Weights of a small transformer language model.
Architecture: RMSNorm before each block, rotary positions, untied embeddings.
MLP neurons of a small language model. Each row is named by its layer, matrix (gate and up: input weights; down: output weights) and neuron, and shows model dimensions 48-175. Each number is 200 + 30 x the weight over its row's rms, rounded and kept within 0 to 999. A neuron's up and down rows have the sign that makes its largest values positive.
Before each neuron's rows, "fires on" lists the tokens most often at its 100 highest values on Wikipedia text that the model never trained on.

fires on: "ial", "ic", " people", "erg"
L3.gate699,201,214,214,166,209,166,248,208,202,145,170,216,202,211,244,192,219,167,258,198,204,224,204,178,168,251,249,182,233,191,180,165,197,186,234,151,200,184,185,163,170,176,233,239,199,165,180,192,222,229,222,183,232,217,145,214,166,249,155,235,215,202,226,177,195,213,219,214,237,229,200,219,209,171,252,221,136,211,195,262,252,198,209,202,219,189,161,147,183,214,206,279,208,219,126,203,164,190,207,206,206,230,220,240,215,193,186,226,164,209,173,215,199,188,196,210,201,197,192,241,256,188,228,249,227,221,235,257
L3.up699,254,192,222,157,190,189,226,136,188,219,176,216,220,251,196,170,199,217,152,187,161,211,204,184,216,173,206,224,203,174,213,147,167,205,234,171,202,157,187,203,188,217,197,243,191,216,226,198,242,185,239,182,225,156,206,208,181,207,186,247,248,149,230,160,180,218,231,233,241,226,247,177,191,216,232,205,153,248,212,205,195,207,229,241,213,213,144,143,200,244,208,161,228,199,196,198,202,164,178,172,244,276,243,201,150,218,196,189,150,125,177,187,195,145,148,214,230,206,222,251,186,228,231,177,187,198,189,229
L3.down699,188,175,197,179,200,190,215,257,121,194,197,180,180,236,232,214,173,188,208,122,209,267,215,185,171,163,219,203,199,174,228,225,153,230,186,220,235,176,193,219,161,214,244,168,175,216,222,176,215,147,203,149,240,194,189,172,243,167,197,156,207,202,209,175,196,204,204,205,177,226,237,219,192,178,317,188,149,189,123,176,179,132,206,206,191,248,183,199,243,228,212,177,205,176,210,217,138,225,239,230,172,195,158,193,186,238,230,205,213,214,218,190,193,207,224,216,94,180,192,169,216,221,181,231,215,209,194,165

fires on: "it", "ail", " St", " inst", "ific"
L3.gate20,178,157,154,226,163,244,160,244,160,202,192,213,199,275,157,153,203,227,209,213,205,200,214,228,191,244,197,164,229,184,208,163,194,241,174,206,219,166,162,225,188,240,197,255,193,190,177,155,210,222,186,240,207,240,165,208,192,266,231,141,204,221,192,194,217,169,182,204,222,207,190,192,236,162,226,187,149,181,222,247,225,153,204,263,202,219,188,194,195,198,185,146,282,248,233,161,215,215,191,225,244,245,253,214,179,231,218,189,237,197,219,179,240,215,144,204,187,170,254,186,220,213,184,258,180,205,182,164
L3.up20,151,211,207,241,140,198,172,217,182,202,167,235,201,211,204,216,253,247,242,160,220,243,223,180,192,236,213,218,100,194,209,170,177,258,143,177,141,227,186,196,198,211,234,219,179,157,219,212,226,250,198,223,210,183,221,205,180,176,217,208,221,180,159,215,264,159,251,170,197,204,177,263,254,203,194,209,147,160,204,213,204,212,161,237,175,239,225,224,188,226,150,183,222,211,208,199,218,149,207,206,256,261,234,245,205,199,206,235,248,212,145,214,259,244,172,215,219,198,252,177,212,221,201,182,216,167,171,169
L3.down20,147,197,192,212,252,182,192,222,180,217,230,213,179,292,205,150,181,238,238,200,190,234,125,175,213,185,175,216,227,223,231,180,186,208,188,209,175,164,145,208,178,231,173,219,155,207,240,162,200,140,165,236,200,151,167,177,167,203,201,217,132,248,241,177,240,231,224,180,253,175,199,233,214,237,203,220,220,228,189,197,199,174,202,216,197,204,174,232,207,189,179,233,210,220,198,260,148,189,218,247,243,272,187,214,209,221,180,206,292,181,218,182,177,269,231,195,233,200,196,188,184,165,160,226,188,228,215,212

fires on: " within", "astern", "ic", "ural", "out", "ial"
L3.gate588,200,231,239,173,169,198,210,158,212,151,194,219,244,194,141,169,227,185,196,94,214,229,200,228,188,222,236,204,195,158,181,221,174,196,200,155,195,177,185,229,191,170,192,211,225,144,244,170,135,196,179,191,208,225,165,173,202,219,172,176,149,202,163,261,186,206,181,213,224,239,217,196,201,207,203,199,212,211,133,205,192,189,149,191,151,189,176,231,203,187,160,247,189,226,215,165,185,199,255,254,170,167,204,184,191,196,211,172,143,174,154,201,205,153,218,188,116,196,172,215,198,188,151,209,182,221,209,203
L3.up588,223,235,205,129,221,199,209,211,214,208,159,214,214,222,163,191,225,168,164,159,170,230,162,203,202,174,222,209,179,137,223,219,227,178,263,166,226,211,220,178,203,175,195,207,194,196,248,151,169,239,237,203,263,214,208,168,177,182,210,194,187,154,225,204,167,205,189,212,182,217,223,162,196,198,168,228,240,204,117,174,213,202,214,188,151,176,142,263,197,236,164,226,189,235,228,181,243,184,187,222,219,150,178,207,210,179,202,188,181,165,85,207,205,157,206,222,167,204,214,161,222,190,226,165,188,178,259,214
L3.down588,196,217,163,127,213,195,210,156,199,142,215,233,213,158,208,212,125,218,164,222,241,181,171,177,163,157,215,202,137,160,218,240,157,201,184,243,231,204,187,217,189,246,180,163,200,219,233,187,238,201,204,232,183,181,223,181,213,162,210,212,174,183,177,197,195,210,178,206,177,175,203,247,232,202,160,286,254,228,174,192,225,213,199,218,222,170,281,196,169,235,198,254,218,233,208,169,198,208,171,212,209,196,156,180,222,202,203,168,226,210,169,200,226,209,221,261,194,218,206,218,227,161,226,196,195,236,289,158

fires on: "se", "ad", "act", "ue", "is", " This"
L3.gate827,132,213,148,196,191,188,199,239,181,203,180,199,193,219,206,215,186,204,236,181,197,196,176,175,224,233,193,231,193,168,174,180,207,191,201,195,250,197,191,215,221,199,202,205,222,195,228,193,261,186,249,190,212,212,219,211,235,191,250,187,226,264,181,202,191,204,186,198,173,251,221,176,184,222,189,205,276,208,153,185,159,138,152,274,182,230,205,144,224,224,213,170,200,135,182,241,223,232,212,246,178,167,200,180,210,221,144,188,231,191,220,170,169,153,198,174,190,193,185,192,149,166,220,101,216,193,205,212
L3.up827,209,243,248,194,199,188,220,224,186,206,230,215,207,217,228,183,219,205,234,251,175,209,205,156,180,183,204,216,248,182,183,190,234,172,218,243,169,124,222,196,199,268,183,165,181,224,193,180,185,175,194,159,207,201,159,145,197,195,159,194,224,158,201,184,256,196,175,195,227,196,251,203,269,198,222,166,191,211,273,212,225,276,192,237,176,193,239,191,246,175,208,175,159,225,213,206,220,205,245,206,175,197,217,251,166,183,231,202,190,163,163,221,192,187,182,150,235,211,220,198,161,141,181,168,173,149,227,236
L3.down827,179,143,212,177,165,193,251,224,197,251,214,180,215,189,244,245,209,218,186,181,191,204,158,210,204,193,151,213,222,203,220,252,238,201,237,197,204,215,163,175,207,198,146,236,245,229,195,200,194,241,198,198,224,180,234,175,265,232,276,228,219,207,152,162,207,141,212,217,235,247,220,190,189,222,236,188,218,162,143,175,216,173,208,178,158,166,173,200,198,192,176,266,163,205,211,215,162,161,195,211,190,173,238,176,167,200,201,145,126,178,234,188,151,183,221,168,174,192,181,173,172,224,170,218,156,186,215,162

fires on: " Am", " am", "ce", "ile", "f"
L3.gate828,139,169,259,198,227,168,233,191,209,227,162,146,219,150,189,215,208,165,242,195,194,270,202,211,205,189,215,179,196,252,214,206,270,243,192,158,178,226,179,182,223,198,154,197,192,271,202,204,228,127,221,225,175,190,196,206,212,173,194,184,178,188,161,257,194,177,168,158,180,163,180,194,221,192,209,211,217,158,87,183,172,201,186,210,207,124,227,257,188,212,201,220,174,218,209,199,201,183,226,243,233,220,192,208,178,183,195,192,181,240,230,190,229,221,187,157,163,213,211,177,200,208,229,163,185,202,225,217
L3.up828,140,203,232,183,232,223,194,178,197,198,166,201,253,199,189,229,183,208,275,227,188,208,131,137,180,210,163,163,179,192,214,159,203,213,176,186,215,218,195,220,178,154,221,186,185,243,227,174,241,204,212,182,168,230,220,205,193,169,223,197,148,222,229,197,202,223,167,188,260,174,152,191,211,227,147,188,206,187,136,193,224,173,164,203,245,233,220,236,198,258,257,174,190,169,208,206,185,251,203,182,177,250,229,182,150,233,160,209,210,187,193,189,183,189,197,225,243,204,220,180,200,230,190,164,195,194,240,204
L3.down828,162,197,183,217,220,192,259,179,185,205,224,197,164,237,186,210,181,140,249,206,194,203,215,195,183,237,172,218,245,222,195,237,130,177,202,151,248,214,215,162,204,171,164,197,151,194,197,159,189,258,170,202,138,159,193,133,134,184,265,134,196,191,238,164,170,213,187,213,237,206,181,231,193,219,213,169,199,168,189,194,184,178,149,203,212,229,215,218,212,215,203,249,142,158,171,185,202,225,174,200,189,264,231,214,204,174,134,227,239,160,184,205,188,220,161,145,236,211,210,180,195,206,174,228,212,181,219,227

fires on: " end", " disc", " start", "c", " red", " beg"
L3.gate548,229,207,202,211,220,193,175,164,181,243,152,151,179,160,161,236,155,243,147,231,256,216,200,153,239,234,196,157,173,198,210,206,230,175,216,193,212,224,244,133,230,217,160,171,209,280,179,205,207,196,211,220,173,235,258,206,170,189,180,171,178,165,181,162,167,170,174,250,213,215,168,188,239,175,227,208,183,188,154,209,218,249,210,202,187,183,209,182,151,166,171,193,239,223,239,159,243,173,222,259,175,190,209,230,141,130,212,186,224,164,239,230,208,218,199,219,227,242,197,180,200,185,219,185,172,256,230,206
L3.up548,202,191,236,229,235,225,178,220,166,274,221,173,202,175,184,235,188,240,134,193,203,188,221,162,161,215,197,219,201,203,219,218,149,160,192,163,193,229,199,149,188,178,212,186,228,142,204,203,202,256,191,177,178,217,220,207,155,142,185,147,205,186,228,202,255,263,199,162,220,163,256,240,221,275,203,198,213,238,180,209,207,237,178,171,170,127,162,234,218,188,167,189,229,194,155,169,225,197,220,205,217,223,203,206,160,107,211,185,171,181,224,268,181,194,160,227,170,278,188,251,218,201,189,224,205,192,221,193
L3.down548,205,218,187,239,152,170,243,157,202,251,178,163,207,217,246,200,135,247,205,255,183,214,140,251,177,185,205,202,227,211,138,180,177,158,227,190,175,180,206,184,211,165,171,206,184,179,178,231,228,210,149,224,198,248,204,204,194,301,181,211,171,216,234,221,217,222,181,189,198,209,242,228,223,249,181,175,250,131,223,236,231,204,166,210,207,228,225,181,177,167,261,238,196,167,212,175,192,196,201,224,211,219,198,191,205,162,201,219,234,221,193,255,202,195,235,220,204,208,210,192,197,145,209,199,166,193,162,211

fires on: " St", "St", "st", "ist", "t"
L3.gate927,174,232,241,171,260,181,184,243,226,226,191,194,177,178,239,184,245,229,151,228,249,163,199,156,231,188,199,207,227,212,186,197,151,218,243,208,189,211,151,167,189,201,222,210,183,173,208,204,241,191,197,229,246,184,240,204,184,197,191,142,210,223,188,206,184,154,173,186,152,158,167,161,209,206,171,193,179,256,200,179,209,219,187,226,197,210,226,213,245,239,206,205,248,185,210,230,261,165,202,206,174,187,213,205,226,183,204,174,199,151,202,196,173,188,180,201,249,218,173,224,151,189,139,264,181,227,183,173
L3.up927,176,199,206,221,225,223,272,243,263,183,219,170,179,190,224,182,183,216,213,188,193,201,166,197,209,255,224,222,236,155,127,180,195,228,182,250,169,203,183,250,206,188,211,225,179,156,228,195,212,131,162,186,245,185,207,206,224,229,199,149,181,246,155,220,170,203,171,178,190,143,149,165,194,187,216,179,195,204,220,172,178,165,248,223,188,287,216,136,194,186,204,150,261,190,173,222,206,180,179,174,211,226,171,235,200,232,213,194,231,179,166,170,146,232,241,193,184,257,174,242,245,177,181,185,176,208,220,196
L3.down927,179,195,183,189,220,210,193,173,174,181,174,207,139,244,211,194,224,202,183,209,243,202,205,208,201,181,211,206,198,225,155,224,114,196,208,199,176,211,149,174,191,230,299,185,228,223,157,220,198,240,157,248,254,204,233,189,142,139,212,165,135,174,177,244,202,193,178,234,226,210,195,221,203,179,198,203,199,271,194,206,180,211,199,299,221,186,222,146,196,238,199,262,205,147,174,181,227,145,232,257,234,214,179,146,222,176,261,174,204,216,162,119,216,200,213,221,233,187,208,211,224,187,219,232,186,252,176,168

fires on: "el", "ine", "io", "st"
L3.gate499,181,204,204,223,184,233,206,182,234,180,152,236,190,171,193,165,213,216,159,234,193,245,185,162,204,168,197,161,223,225,249,221,217,227,207,196,150,186,179,216,195,151,222,224,206,191,203,209,217,197,209,189,220,233,199,194,214,131,176,205,243,163,205,182,216,220,209,242,177,176,214,186,239,163,225,153,205,188,219,175,216,159,284,245,213,228,265,185,193,220,231,161,177,218,195,225,207,160,200,188,152,255,186,229,231,210,172,182,192,178,199,170,149,211,173,221,205,178,162,206,219,173,191,204,161,242,213,174
L3.up499,190,175,201,145,221,192,147,208,170,194,161,205,206,153,133,241,238,204,186,190,243,208,255,224,159,171,200,215,261,195,180,152,191,208,169,204,135,124,178,153,174,205,261,213,243,198,165,242,196,175,226,197,183,221,218,196,215,192,177,197,230,162,250,190,238,156,136,202,184,189,222,192,164,131,188,220,225,201,193,226,181,205,215,186,204,210,237,225,198,257,240,223,183,211,257,222,179,185,204,203,175,181,175,227,226,210,239,235,207,192,174,239,173,215,254,231,229,222,229,261,242,236,238,160,209,211,209,196
L3.down499,202,226,123,170,262,199,187,204,231,179,207,182,185,189,163,180,236,181,154,200,210,161,234,219,161,189,175,236,186,204,174,191,180,171,191,230,232,240,188,196,172,198,221,196,178,156,188,187,235,192,215,191,179,196,202,187,142,227,228,200,235,178,183,186,231,180,216,215,175,217,240,227,192,178,242,204,190,193,166,236,196,261,216,195,177,194,205,160,221,240,250,170,198,198,216,251,143,210,121,171,239,194,211,219,227,175,282,218,163,239,213,232,258,190,232,225,217,239,208,184,208,228,187,166,199,243,177,129

fires on: " dis", "is", "ig", "ant", "an", "ix"
L3.gate924,184,215,198,226,180,195,109,228,155,160,183,219,219,177,208,174,211,168,180,232,163,191,248,192,209,228,245,200,175,270,255,227,202,192,209,224,217,168,227,228,188,248,191,211,243,262,230,171,246,194,310,267,198,193,212,166,203,181,208,147,239,207,155,206,207,204,246,224,191,220,227,183,213,204,212,169,210,215,201,133,237,181,233,221,205,160,180,184,171,207,212,188,182,207,188,173,204,266,261,212,183,249,225,202,177,199,202,172,211,219,160,159,195,171,146,184,199,202,181,224,206,125,177,182,189,212,168,183
L3.up924,233,160,228,212,187,187,175,194,205,211,186,224,227,219,200,206,181,167,244,189,138,174,238,143,198,261,181,238,162,218,238,190,163,188,200,231,189,180,187,242,173,171,186,259,213,240,164,182,219,215,236,205,210,215,239,163,199,182,188,235,220,180,215,233,204,184,232,261,185,213,160,206,207,176,203,239,182,201,185,165,229,240,201,201,176,187,200,170,228,213,255,176,163,215,256,216,146,193,245,216,173,210,194,232,163,193,231,213,238,206,172,171,260,249,195,189,204,179,164,208,204,214,239,176,215,238,178,191
L3.down924,174,173,171,219,182,225,160,217,164,228,204,169,160,240,197,223,192,209,183,266,208,187,219,233,273,153,230,181,195,165,212,229,162,193,225,194,191,186,114,206,194,208,205,118,194,228,211,184,199,165,209,243,189,225,232,169,197,165,204,189,204,150,220,196,153,195,214,189,218,194,199,169,194,177,167,216,198,198,208,186,213,187,194,177,207,230,200,180,219,199,262,243,211,190,190,212,232,209,184,240,180,212,201,99,158,215,167,221,195,250,177,197,214,208,240,160,144,182,228,222,141,132,194,221,294,174,236,195

fires on: "le", "ol", "les", "oc", "ail", "et"
L3.gate909,175,169,191,223,218,223,210,230,215,226,209,199,194,213,138,169,212,216,200,193,194,182,223,161,176,210,181,167,194,190,126,185,202,199,166,223,183,168,177,180,192,198,215,165,244,189,200,220,236,196,146,170,170,222,189,225,236,202,191,207,228,203,227,165,216,207,230,178,218,244,158,291,153,235,156,218,201,178,205,211,142,173,190,193,109,223,192,250,215,184,187,233,191,187,167,178,196,252,156,197,169,177,207,252,174,193,168,175,229,172,231,171,163,225,183,203,194,278,164,244,217,188,217,176,124,192,224,216
L3.up909,212,176,171,248,162,215,184,223,238,233,203,173,177,184,210,189,242,213,222,261,218,184,155,196,189,167,145,198,186,220,186,201,200,217,156,161,181,161,239,195,193,196,208,161,196,222,198,207,173,147,199,216,125,203,205,213,252,195,271,248,181,198,228,133,235,201,193,218,226,199,196,181,153,245,167,194,220,158,179,213,221,180,251,236,187,195,217,216,233,211,176,298,218,139,271,243,172,157,223,194,195,246,191,194,229,251,226,203,181,204,198,211,214,196,188,173,214,240,189,176,254,158,200,177,207,207,208,176
L3.down909,198,210,200,225,156,209,179,248,249,199,159,206,222,177,232,206,193,211,205,224,228,209,218,190,202,199,215,210,225,173,215,203,221,201,198,164,182,204,232,201,175,172,112,206,199,174,202,211,189,211,227,269,230,184,198,202,192,208,236,189,239,217,184,230,161,186,205,215,206,240,223,171,216,207,186,110,175,189,207,190,210,188,183,135,255,135,186,166,183,162,209,260,209,190,273,260,222,201,242,189,164,206,163,211,268,197,202,186,155,193,216,166,211,197,151,156,148,229,177,195,216,189,229,205,232,200,229,169

fires on: " St", "st", " st", ".", "St"
L3.gate748,218,158,188,215,219,160,189,170,182,216,205,203,209,219,244,124,237,209,189,204,283,168,177,187,167,186,183,257,209,186,154,283,228,202,206,179,173,200,221,185,222,169,250,208,245,220,201,152,201,234,156,202,212,154,207,172,178,169,233,168,179,209,220,221,169,193,166,225,170,213,239,218,220,239,216,242,199,208,194,189,199,120,231,209,188,205,175,217,190,197,239,156,209,204,217,182,273,169,224,203,225,188,141,205,185,199,150,218,203,186,187,153,198,248,203,176,228,173,264,201,191,192,194,182,185,238,163,203
L3.up748,196,257,154,223,192,209,211,140,233,223,144,227,197,220,185,189,243,219,237,216,170,187,194,178,214,186,185,195,242,210,169,201,194,144,211,177,170,204,166,176,216,180,252,237,177,219,237,165,220,199,175,238,196,176,219,186,262,193,184,199,165,244,248,206,174,212,161,195,216,208,218,212,203,254,211,183,183,248,188,205,166,168,199,158,192,175,197,194,211,249,232,227,210,220,255,216,298,206,202,165,224,225,191,239,231,185,209,160,207,225,172,181,187,189,213,199,247,189,180,203,194,156,209,218,165,175,207,199
L3.down748,203,168,159,181,189,222,224,209,166,127,239,203,140,245,249,221,223,230,148,260,173,216,244,160,176,173,184,232,234,213,149,240,148,177,200,274,243,202,183,249,222,235,219,156,213,263,201,215,189,197,166,187,232,194,221,180,207,125,168,182,154,230,187,226,147,214,157,137,184,175,229,157,195,192,198,162,177,196,157,175,185,200,211,268,202,156,218,166,214,216,219,163,203,135,150,202,210,189,235,217,222,244,239,207,243,177,204,193,249,212,229,189,266,218,200,205,205,189,234,203,193,233,165,168,211,228,199,194

fires on: "up", "verage", " total", " number", "um"
L3.gate77,214,228,195,215,171,173,224,214,242,176,215,189,207,144,167,174,181,175,172,211,227,182,214,220,216,212,183,197,227,185,189,206,202,198,154,206,175,242,234,220,192,202,167,180,173,214,210,235,179,199,199,230,132,216,204,175,182,233,208,181,218,151,229,191,195,152,169,175,179,199,236,223,159,141,189,243,212,183,216,186,243,245,224,183,188,244,174,179,222,193,211,224,202,215,222,152,254,235,167,228,153,180,254,206,206,201,145,208,197,222,240,208,180,215,187,215,189,207,219,238,160,223,130,154,216,191,144,183
L3.up77,189,189,212,175,205,204,229,220,158,247,224,278,209,158,163,164,185,214,169,176,196,200,191,180,188,203,228,203,215,179,205,199,149,222,185,202,236,172,205,185,185,159,206,240,253,179,179,188,212,203,201,182,215,239,212,218,202,175,247,183,262,150,147,224,218,136,231,164,211,238,185,275,200,220,201,204,176,171,207,227,195,167,201,222,172,195,187,181,251,183,204,215,194,191,163,208,188,228,222,197,142,202,253,188,138,216,216,197,200,215,184,232,262,191,163,193,215,205,178,231,194,230,220,184,192,114,220,239
L3.down77,221,216,255,190,215,270,176,211,241,237,218,236,191,155,198,196,192,203,200,177,180,166,187,169,228,214,161,183,158,183,224,154,197,186,225,223,171,224,214,197,231,157,163,195,188,206,193,204,193,240,217,198,225,200,209,210,222,182,140,151,140,200,188,167,210,188,223,182,226,145,172,192,180,187,234,200,201,214,170,169,201,185,200,191,246,196,222,253,201,211,157,191,193,203,219,211,93,161,214,227,240,256,168,201,203,155,199,199,247,208,234,154,109,224,230,205,210,216,244,224,210,196,225,160,213,147,206,178

fires on: " v", " ob", "ern"
L3.gate129,135,154,204,221,285,181,175,177,223,248,265,133,225,181,238,185,192,201,217,192,145,226,210,198,222,197,142,174,169,211,160,198,229,168,209,175,181,250,249,240,201,146,188,195,166,199,231,214,222,204,182,243,213,144,173,200,154,192,199,237,192,222,226,226,259,228,200,203,234,258,154,229,208,204,232,190,244,219,238,223,169,201,231,209,168,202,161,222,240,236,229,200,200,190,174,199,203,235,159,234,190,182,250,181,186,203,200,216,165,212,208,206,209,163,238,252,196,242,165,265,147,189,156,206,236,201,224,215
L3.up129,193,215,239,229,186,237,231,182,200,197,240,196,186,208,211,201,207,222,229,223,241,189,178,182,218,254,176,206,218,197,225,204,183,187,202,201,157,261,152,189,165,193,200,209,195,222,197,185,155,191,182,174,229,262,149,157,255,217,212,200,213,235,232,155,192,165,215,175,192,259,173,224,194,236,153,183,242,230,147,165,214,170,192,193,199,150,216,187,198,169,210,224,145,267,201,225,221,258,192,195,190,190,227,184,172,231,207,281,144,223,213,189,227,185,160,181,188,186,219,168,186,172,200,203,171,226,215,209
L3.down129,194,217,221,170,253,197,251,211,223,213,177,164,212,204,248,190,212,189,176,241,153,146,241,164,216,191,203,207,185,197,175,178,223,196,191,228,214,205,227,207,191,163,217,127,185,200,247,191,227,211,173,227,224,219,182,211,128,210,237,194,219,253,201,194,210,181,172,239,185,199,210,225,192,158,152,177,230,170,201,223,222,215,151,208,220,213,198,209,226,217,232,236,215,237,200,146,229,189,240,256,240,176,199,203,227,216,247,202,255,243,153,164,206,216,208,237,225,208,244,160,178,190,233,240,223,199,168,196

fires on: " am", " Ab", " Am", "h", "and"
L3.gate611,196,210,158,185,250,235,218,166,221,229,243,249,238,239,143,156,206,151,248,266,177,196,135,205,224,204,230,161,206,237,190,237,190,175,220,149,242,219,286,244,232,186,190,217,178,228,266,219,163,160,202,259,214,211,214,230,138,163,201,238,243,199,194,201,170,203,206,214,233,209,174,253,226,156,147,210,215,144,194,215,189,211,192,192,167,218,198,227,148,180,224,175,178,176,158,180,161,220,247,234,231,274,234,217,200,197,269,202,266,192,218,182,186,180,218,182,220,174,222,173,133,239,178,173,208,220,167,247
L3.up611,173,200,182,214,214,188,229,218,187,224,200,120,201,213,190,228,205,187,247,216,221,243,246,138,190,149,208,174,213,218,177,178,216,211,222,185,195,273,209,179,230,223,188,169,126,210,245,172,243,214,188,178,184,218,194,216,247,190,219,218,232,193,195,174,224,225,185,189,141,219,192,202,177,195,176,194,213,233,185,137,180,223,156,226,216,204,161,186,179,194,222,246,133,287,224,202,219,217,209,187,114,201,214,183,190,156,235,212,213,166,164,158,221,177,208,212,211,217,192,234,255,194,183,210,198,157,180,212
L3.down611,177,230,244,249,224,179,249,202,166,234,194,230,184,219,190,210,195,232,229,215,252,203,196,193,192,193,224,243,176,196,232,234,210,221,219,222,135,155,203,111,187,214,197,127,223,208,212,148,172,248,212,210,198,198,192,199,184,208,205,214,166,197,201,147,112,225,173,198,228,193,184,163,221,195,197,210,193,194,158,146,197,229,239,172,177,254,183,224,182,180,237,197,182,206,168,180,201,208,181,184,182,242,239,211,223,226,192,173,218,240,188,187,221,221,142,218,241,203,189,235,224,203,207,215,149,247,200,188

fires on: "l", "an", " leg", "ary", "ic", "ant"
L3.gate368,218,216,182,213,196,208,169,217,178,168,190,201,230,204,205,245,224,245,201,177,154,189,146,160,192,244,226,171,237,218,205,175,193,207,211,230,253,201,196,229,216,226,196,244,204,183,211,184,215,212,188,236,182,170,226,205,203,213,214,252,228,215,197,211,174,202,165,242,240,171,212,209,217,147,212,247,191,225,169,150,230,206,210,186,173,205,166,201,242,258,184,204,195,214,215,222,173,230,181,211,165,229,189,177,203,180,216,207,204,201,163,215,211,227,206,214,169,229,244,174,192,217,223,208,245,263,219,241
L3.up368,223,176,220,218,209,230,172,191,157,162,171,221,202,176,162,224,153,237,192,196,196,156,211,177,190,213,193,221,202,264,186,231,221,219,185,206,229,195,201,189,203,201,208,232,217,195,208,205,224,175,192,214,195,205,170,189,168,200,217,211,228,218,204,208,185,117,153,187,198,200,188,209,211,152,212,190,202,212,179,183,200,207,190,201,217,197,202,162,221,174,168,178,167,193,172,273,193,223,237,237,186,202,173,252,224,203,212,153,233,211,246,191,211,255,195,230,205,242,239,196,200,195,239,212,266,234,253,226
L3.down368,211,178,191,209,178,199,197,255,226,176,226,184,186,153,174,246,220,238,208,190,222,190,216,211,226,176,140,192,253,170,200,192,187,188,203,204,217,185,200,208,252,212,150,171,199,218,205,206,221,201,231,210,227,232,208,166,180,260,177,253,210,225,201,244,173,213,196,248,219,182,192,157,230,232,218,220,126,194,170,183,216,159,170,203,228,196,152,236,206,208,202,202,170,139,181,195,217,215,233,193,137,233,210,185,206,207,171,222,216,192,192,193,266,202,179,212,155,142,233,163,214,205,196,247,182,120,199,162

fires on: " me", " Me", " mag", " Miss", " Be", "is"
L3.gate25,247,250,208,178,180,192,261,161,226,239,236,193,176,199,157,257,206,225,204,177,226,148,223,173,196,233,221,155,227,198,244,231,184,198,196,227,188,215,208,188,172,216,194,198,202,235,228,220,231,202,222,230,232,193,197,243,160,213,205,222,174,179,200,143,219,159,202,173,167,233,170,181,184,149,183,231,201,215,263,210,231,234,215,185,225,264,174,165,188,221,168,226,192,233,206,151,197,275,230,158,260,228,158,300,178,179,207,195,255,240,219,163,166,187,187,213,217,190,178,179,160,213,226,206,173,216,210,257
L3.up25,180,257,181,169,183,233,181,218,206,201,195,225,188,158,200,209,192,224,219,223,177,180,240,174,199,226,243,231,216,219,223,235,240,190,222,239,239,211,211,218,168,221,204,246,204,218,195,227,255,201,215,211,204,193,201,214,192,214,203,188,143,165,205,221,210,207,127,180,209,281,223,193,203,189,204,240,226,194,238,242,180,249,192,223,196,207,238,155,183,141,242,177,242,248,266,176,205,210,199,193,223,192,244,215,200,223,213,207,176,244,226,218,210,212,220,205,209,227,119,232,227,160,217,245,212,175,239,244
L3.down25,189,230,234,176,200,233,223,155,202,215,227,221,189,180,213,199,182,242,230,195,176,108,173,191,226,244,218,186,165,219,195,82,195,191,178,187,189,221,239,163,204,203,178,250,169,154,212,213,178,202,213,202,140,229,198,161,202,222,218,169,259,189,188,202,116,241,188,192,192,172,239,169,148,195,156,224,211,174,243,227,154,245,186,238,232,193,225,211,170,175,202,174,178,176,161,193,205,217,204,200,178,237,172,210,173,226,204,201,232,161,210,205,189,224,160,165,206,205,206,220,203,231,221,196,224,208,206,254

fires on: " un", "ot", "nd", "n", "un", "inc"
L3.gate329,221,208,168,217,219,191,207,179,170,193,202,213,195,242,213,229,222,196,252,195,176,182,224,145,235,201,231,135,220,216,248,280,191,152,268,240,192,185,208,211,161,208,232,236,168,226,182,204,135,224,202,190,171,249,206,157,184,174,185,201,209,226,227,202,194,192,207,160,208,229,167,207,179,213,190,229,180,201,214,235,220,247,210,215,151,214,193,243,142,233,207,202,183,213,224,180,233,210,184,217,177,167,115,217,134,171,199,183,241,131,249,229,151,180,174,208,196,226,227,262,214,212,170,178,190,192,149,250
L3.up329,206,195,230,194,162,155,167,208,144,223,170,202,201,214,173,151,175,191,219,209,170,140,159,157,222,197,222,245,192,114,223,185,193,163,196,238,181,239,249,224,132,250,236,179,216,178,216,183,180,146,224,202,143,216,210,179,194,136,175,235,210,159,179,225,222,218,205,184,207,217,200,211,250,227,186,221,194,153,193,204,221,186,204,177,209,191,220,194,207,162,161,222,247,191,228,245,203,221,265,211,216,194,224,202,194,212,227,234,169,204,215,170,229,205,178,231,192,225,160,237,206,172,247,235,225,169,197,211
L3.down329,234,161,175,201,169,193,169,195,174,169,228,221,168,200,122,191,207,189,187,176,185,151,194,132,200,168,195,191,172,217,207,195,157,181,253,236,206,194,152,197,222,230,254,207,179,203,166,148,187,189,197,219,232,204,204,171,211,192,209,206,184,198,198,191,230,216,241,190,232,197,212,216,240,241,209,216,146,216,221,260,220,147,166,200,176,188,219,179,185,188,239,215,218,156,238,231,223,215,222,251,179,194,155,217,217,196,183,201,221,221,192,199,203,200,233,179,154,236,165,179,175,203,221,227,210,209,214,139